Part of a small language model's weights: RMSNorm before and after each block.
MLP neurons of a small language model. Each row is named by its layer, matrix (gate and up: input weights) and neuron, and shows model dimensions 256-351. Each number is 128 + 32 x the weight over its row's rms, rounded and kept within 0 to 255. A neuron's up and down rows have the sign that makes its largest values positive.
After each neuron's rows, "fires after" lists the tokens most often just before its 100 highest values on Wikipedia text that the model never trained on.

L7.gate481 [130  50 134 189 130 113 140 125 152  93 122 124 223  85 141  67 168 155 112 137 117 115 166 179  98 187 158 130 109  78  48 192 154 100  97 105  98 134 105  97 140 205 140 110 120 120 192 153 159 132 143 134 170 100  77  94 140 122 182  89 124  89 120 137 141 109 107 104 142 121 169 128 152 166 203 206  84 106 153 106 116  90  49 144 152 122  60  86 130 123 181 124  74  88 162 145]
L7.up481 [172 152 135 139 142 117 159 117  54 120 123 137  76 110  82 139  66 142  85 118  99 125 106 127 141 113 150  99 159 157 122 108 111 132 159 119 121 142 144 169 116 157 101 169 113 158 108 166 168 176 161 110 175 146 117 128  88 112  50 179 133 129 159 162 134 124 118 105 175  93 161 104 126 133 122  98 125 152 163  95 161 134 149 134 118 134 104 154 156 102 101 171 116 118 148 103]
fires after: " |", ",", " (", " ", ";"

L6.gate1145 [166 152 124 133 156 144 150 147 140 180  90 130 141 116  85  87 148 114 136 120 169 123 131  92 119 123 190 154 134 144 125  44  94 120  60 101 170 147 143 120  88 134 145  90 152 148 159 140 116  87 119 110 140  98 123 104 101 106 129  82 150 139 113 101 141  99  92 111 124 115 124 159 170 136 193 101 146 165 182 145 147 177 143 144 184 109 107  66  94 142  93 140 178 116  98  95]
L6.up1145 [144 118 156 112 147 112 100 144 130 165 188 159 170 132 120 156 100 120 112 132 113 118  78 140 155 141 159 130 106 139 171 120 119 176 105  86  72 123 133 108 110 187 113 180 102 140  93  28 135 118 129 128 127 118  83 161 145 116 130 117 174  85  87 160 125  93  75 190  93 158 110 116 103 136 125 154 175 137 111  86 125  71 136 152 130 110 150 142 131 116 105 110 155 161 143 118]
fires after: "\n", "E", "|", "W"

L7.gate1242 [161  63 174 150 146 112 115 180 160 110 122 184 164 101 133  88 143 104  76 138 138 116 150 102 163 123 147 173 166 129 124 143 144 167 136  84  86  92 148 118  77  83 136 130 114  91 120  85 117 121 158 164 138  84 131 110 164  78 177  84 151  94 116 152 142 122 183 180 162 158 129  81 108  97 100 116 117 102 110 149 131  85  99 117 110 179 116  88 128  62 111 149 174 144  78  92]
L7.up1242 [189  81 162  66 176 137 120  80 139 130 111 156 154 137 102 135 102 141 137 148 126 160 126 130 169 130 168 124 118 196 102  93  68 150 131 170 131  96  98  95 172  94 119 113 191 175 108 116 109 118 129 184 142 126 164 153  28 153 205 141  70 134 109 138  96 150 155 154 134 140 176 120  87 178  41 135 101 109 138 129 128 162 144 126 188 108 153 149 168 151 106 118 137 148 168 148]
fires after: ",", ";", " Ab", "."

L7.gate1017 [116  61 111 131 123  88 195  96 133 130 114 140  63 117 113 153 124 125 139 154 167 168 156  69 115 104 142 126  68 113 115  62  98  86 133  76 116 163 134 130 122 146 109  38 179  98 101 139 136 119  91  97 167 123 149 175 139  93 140  92 130 130 155 125 159 114 129 145 113  86 126 135  82  93 127 154 137 115 105 114 182  99 109 148 139 118 111 124 127 135  73  70  81 112 143 157]
L7.up1017 [140  82 103 112 107  65 135 134 149 101 164 126 148 118 115 153 123 125 124 125 126 128 107 134 111  54 146 121  78 100 137   9 135 141 168 128  92 158 112 168  95 116 149 149 133 109 152 148 121 172 230 148 194 146  90  79  92 134 146 112 126 151 141 103 138 114 147 199 152 139 193 176 140  85 104 163 124 127 101  98 105 134 158 122 185 101 130 139 153 150 158 112 140 108 125 139]
fires after: ":", " (", " ", " \"", "s"

L7.gate1175 [126 100 155 196 114 126 109 145  86 137 103 138 173 111 174 141 154 126  86  85 146 152 121 154 150 107 118 169 120 182 166  96 116 157 124 140  59  80 162 100 162 132  85 127 108 122 153  86 166 100 141 132  87  79  98  46 158  82 118 103 160 109 144 136 105 115 204 164 134 101 144 127 128 125 122 136 111 147 114 110 108  79 118 148 178 122 143 125 166  82  81 208 154 108 115  73]
L7.up1175 [111 161 138 148 131 137 106 135 125  93 121 132 117 162 182 139 120 124  67  89 143 102 113  91 173 159 157 109  87 125 112 141 128 101 106 146  98 109 142 157  94 120 151 162 127 141 113  97 126 159 138 157 118  94  78 156  95 103  95  87  95 118 154 142 121 136 130 117 170 162 167  76 168 128 142 181  66 143 124  95 111  99 123 125 138  96 208 141 126 168 138 101 147  88 141 127]
fires after: ",", "–", " ("

L7.gate538 [164  98  61 157  94 112 156  55 112  71 104 107 106  78 164 202 140  84 169 138 102 104 139 186 185 117 113 104 167 141 163 143 137 106 148 142 155 151 125 149 119 128 159 116 136 164 105 122 103 143 123 112 112 135 116  94 150 187 105 145 110 115  38 174  88 185 172 106 124  98 129 105 146 146 131 139 155 144 180 140 154 109 113 106 132 176 123 135 122 162 171 138 161 123 145 107]
L7.up538 [ 80 162  77 200 101 116 119  89 139 137 135 109 196 165 158 153 132  74  81 164 110 160 128 128 150 141 120 193 114 156  68 104  88  74 104  51  95  97 145  87 135  85 134 131 139  69 157  71 128 156 103  96 137 131 164 129  77 163 121 110 145  89 142 144 100 125  84 119 137 153 116 108 160 122 156 164 132 203 151 184 128 187 138 106 120 153 148 172  72 200 131 185 119  95  70 101]
fires after: "\n", " the", " re", "|", " was"

L6.gate1929 [135 171 167 193 167  99  95 123 133 148 181 183  98 105 117 159 170 117 116 141  94 116  96 120 111 115 160  62 125 134 150 151 148  90 195 152 107 135 119 162  86  63 137 130 130 172 146 190 125  91 139 143 137  93 118  78 201  62 146 132 167 113  74 102 156 124 134 124 137 122 121 130  81  85 178 136 128 114 144  92  79 101  86 182 115 129 155  79 100  62 114 148 156  92 117  96]
L6.up1929 [127 167 101  58 143 133 124 157  92  61 119 184 125 164 132 134 114  95  88  92  61 148 133  94 202 146 152 147 107 123  33 156 131 100  97 144  69  69 136 149 110 109 146 114 182 161 180 145  98 129 151  70 108 141 133 177  53 141 122  78 148 139 139 153 106 105 146 156  81 126 128 103 104 123 138 180 193 125 148 106  33 151 101 162 168 106 137 100 129 150  99 114 162 177 140 167]
fires after: ",", " Northern"

L6.gate100 [175  89 135 175 138  69 108 125 125 171 133 165 105 121 190  73 120 104 114  79 170 126 128 156 132 121 135 105  87  65 134 104 137 154 139  57 124 151 100 138  76 154 131  84 177 145 148 153 146 120 221 137  89 117 146  94 163 103 120 160 157 137 161 155 142 146  96 129  80  88  97  99  62 102  70 145 135 138 140 138 148 132 143 178 121  55 139 119 130 115 128 104 141  78 137 144]
L6.up100 [139 112 128 107 145 111 105  71 142 133 182 182  84  62  58 121 163 179 113 140 104 127 151  96  75 130 136 166 142  88 164 119 196 137 143  67  96 133 174 117 102 105  81 169 164 123 179 104  99 130 129 134 110  89 107 199 168 139 104 170 105  99 174 203 177 123 136 102  99 130 120  96 153 151 145 168 146  95 101 175  88 161 120 122  92 154 104 137 148 145 187 114 115  97 152 200]
fires after: " |", " "

L6.gate147 [105 115  73 163  85  93 136 172 146  96 108 131 176 148 196 106 126 128  92 121 143 130  77 143 171 116 194  72 128 144  93 128 130 117 110 114 186 154  99 131 126 131  89 101 106 119 120 168 135 126 202 185 132 161 134  88 142  90 116 165 120  70  85  84  95 145 124 134 123 112 130 107 124  84 147 144 120 136 128 136  88 165  94 133 114  92 155 117 153 165 121 171  87 113 120 133]
L6.up147 [ 50 135  88 113 149 114 131 127 157 151 106 133 149  70  91 101  83 171 118 123 173 182 184 159 159  96 116 105 144 136  93  99 155 139 142 117 129 182 106 126 122 122  21  72 116  85 122  75 118 102 135 148  90 113 115 141 122 199 139 137 143 181  99  80 141  86  65 119 153 170 113 148 159 157  96 173 131 187 122  98 195 100 143 124 161 116 102 130 147 117 164  99 132 118  94 128]
fires after: " \"", " |", "|", "-", "\n"

L6.gate681 [103 117  97 132 117 114  84 116 140 178 128 108 150 102 172 110 136 145 111 154 160 156 166 131 184 146 124 151 137 201 113  99  92  90 122 117 103 175  89 137 105 150 148  72  71  77 160 150 120 132 100 143 132 156 148 138 205 116 106  84 116 131  99 148 153 187 132 156 124 146 146 124  99 173 173 142  40 138 136 156  98 155 126 170  47 124  89 124 172 108 159 176  97 101 156 115]
L6.up681 [134 161 120 154 193 149 146  91 116 189 122 128 113 153 124 167 184  92 147 114 104 121 121  90  92 145 102 146 120 128 115 155 100 130 160 134 109 143  94 147  85 190 119 139 173 120 178 167 175 115 173 141 133 126  66 124 161 132 100 136 147  99 123 201 106 210 163 117 116  79 108  64  88 133  95 150 131 111 164 140  69  89 126 127 175  56 101  90  89 149 109 154 128 122 158 144]
fires after: " |", ",", " 2", " (", " [", " 3,"

L7.gate236 [ 62 143  78  95 130  87  80 103  97 122 141 156  71 114 187  98 136 181 167 105 148 134 147 170 153 100 177 151  84 104 121 131 107 152  84 144 150  92 177 176  84 190 119 105 185 141 174 144 121 151 125 129 154 111 143  95 122 138  84 179 144 126 147 112 111 115 101 146 136 189 127 125 174 134  76 137 138 136 106 145  85 100 129 185 190 142 169  77 125 162 125 115 170 155 143  98]
L7.up236 [124  63 103 150 142 111 128 146 125 164 192  96 164 110 194 113  84 145 135 123 168 133  38  62 157 141 202 119  85  80 101 129 120 115  78 120 117 163  95 170 153 138  92 156 189 102 165 132 170  93 186 134 135 202 101 133 153 111  93  81 137 127 177 109 173  59 146 131 121 113 182 136 141 130 110 200 139  99 106 104 112 100 143 118 102 118 130  60 164 150 122 119  84 165 152 172]
fires after: " |", ":", ",", " ", ";"

L7.gate1428 [155  64 139 139 141  65  91  98 147 136  96 191  67 115 145  72 163 111 112 137 137 206 162 172  98 114 111 151 161  98 117  74 143 151 144 121 136 201 131 154  81 183  92 134 154 142 148 144  83 138 187 133  77 128 134 103 158 151 149 109 114 140 131 132 108  44 173 136 123 101 140 135  99 152 103 159 109 127  93 181 121 101 129 153 118 138 119 123  97 156 114  87  89  77 136 167]
L7.up1428 [148  93 166 130 130 118 126 134 131 160 153 110 150 100  87 135 127 168 102 141 149 162 122 146 130 105 151 151 147 153  76 132 150 153 104  94 131 116 140 135  94 165 121 150 131 153  70 127 146 141 166 150 124 184 114 107 154 115 162 102 133 116 182  91 136  81 123 107 109 140  87 162 132 157 117 163 104 111 147 109  89  88 165 114 157 155 138 116 124 160 176 121 133 130 109 134]
fires after: " |", " ", " (", "\"", "–"

L6.gate420 [126  71  97  97 191 114 107  82 100  65 115 125 113 148  66 103 106 123 156 120 157 196 129 131 102 105 163 127 164 146 123 104 137  98 110 192 137 120  95 156  49 127 168 131  77 209  59 124 112  98 130 168 119 139 170  80 112 116 125 123 106 181 109 105  85 150 191 131 178 120  72  98 144 123 105 153 120  96 111 137 201 143  88 176  93  77 141 116 130  80  89 140  94 101 115  92]
L6.up420 [118  77 187  88 120 110 120 194 159 130  75 123 177 151 142 191 124 146 154 155 150 138 142  98 205 109 120 164 131 146 144  80 165  99 169  86 128 119 200 156 110  77 124  80 127  88 115  80 116 121 141 170  78 134 141 120 103 113 141 127 220 125 117 113 128 126 162 106 171 132 109 131 145 115 138 130  98 139 128  95 141 156 125 122  85 178 144 113 148 138 137 117 157  84 135 140]
fires after: "|", "-", "\n"

L7.gate846 [155 110 161  80 111 128 142 212 164 158 105 148  96 157 166 112 120 167 115 138 127 209  78  94 137 106 111 135 110 191 156 141 153 163 153  97 157 189 166  98  93 125 110 144 139 170 149 131  77 149 173 162 169 164 118 111 170 108 157  52 146 106 184 150  97 154 100 207 167 175 109 156 120 104  57 161 124 120  63 156 166 106  90 195 125 129 108 184 124 146 120 138 108 180 116 132]
L7.up846 [ 94  86 120 107 112  75 111  83 146 126 128 144 134  84  99 113 128 143 114 137 183 148 152 113 118  77 109 113 163 146  97 107 165 105 119 118 101 103 142 110 144 140 170 116 101 144 136 138 124 123 131 132 206 224  88 166 159 143 144 165 143 138  77 101 133 146 129 101 201  19  51 153 105 150 117 185  99 117 137 112 126  74 102 147  90 103  90 120 161 136 139  89 103 195 117 111]
fires after: " ", "\n", " |", " (", "."

L6.gate1395 [168 123 114  92 105 110 126 121 109  54  95  95  87 113 157 122 186 126 150 127  94 140 153 154 149 131 133 117 163 161 195  56 150  75  94 212 223 128 103 141  88 159 103  61 143  99 129  89 150 144 135 110 175 147 157 131 214 146 118  96 163 115  84 151 134 167 157  65 138 143  58 185 119 164 185 130 152 119 122 146 133 136  67 187  96 132 122 131  86 120 147 163 117  80  68 101]
L6.up1395 [100 103 143 159 169  85 141 156  78 137 110 142 142  86  86 154 124 120  98 158 154 143  83 125 192 164 135 133 177 182 127 153 106 153 142 137 191 152 180 127 117 158  82 131  81  81  88  86 136 135 124 131  91 120 166 150 145 150 157 101 129 148 139 132  85 165 116 116  98 173 111 200 107 195  97 139 116 214 133 133 126 176  85 141  47 148  98  93 132 101 133 155 144 129  66  96]
fires after: "|", "-", "===", "=", " the", "\n"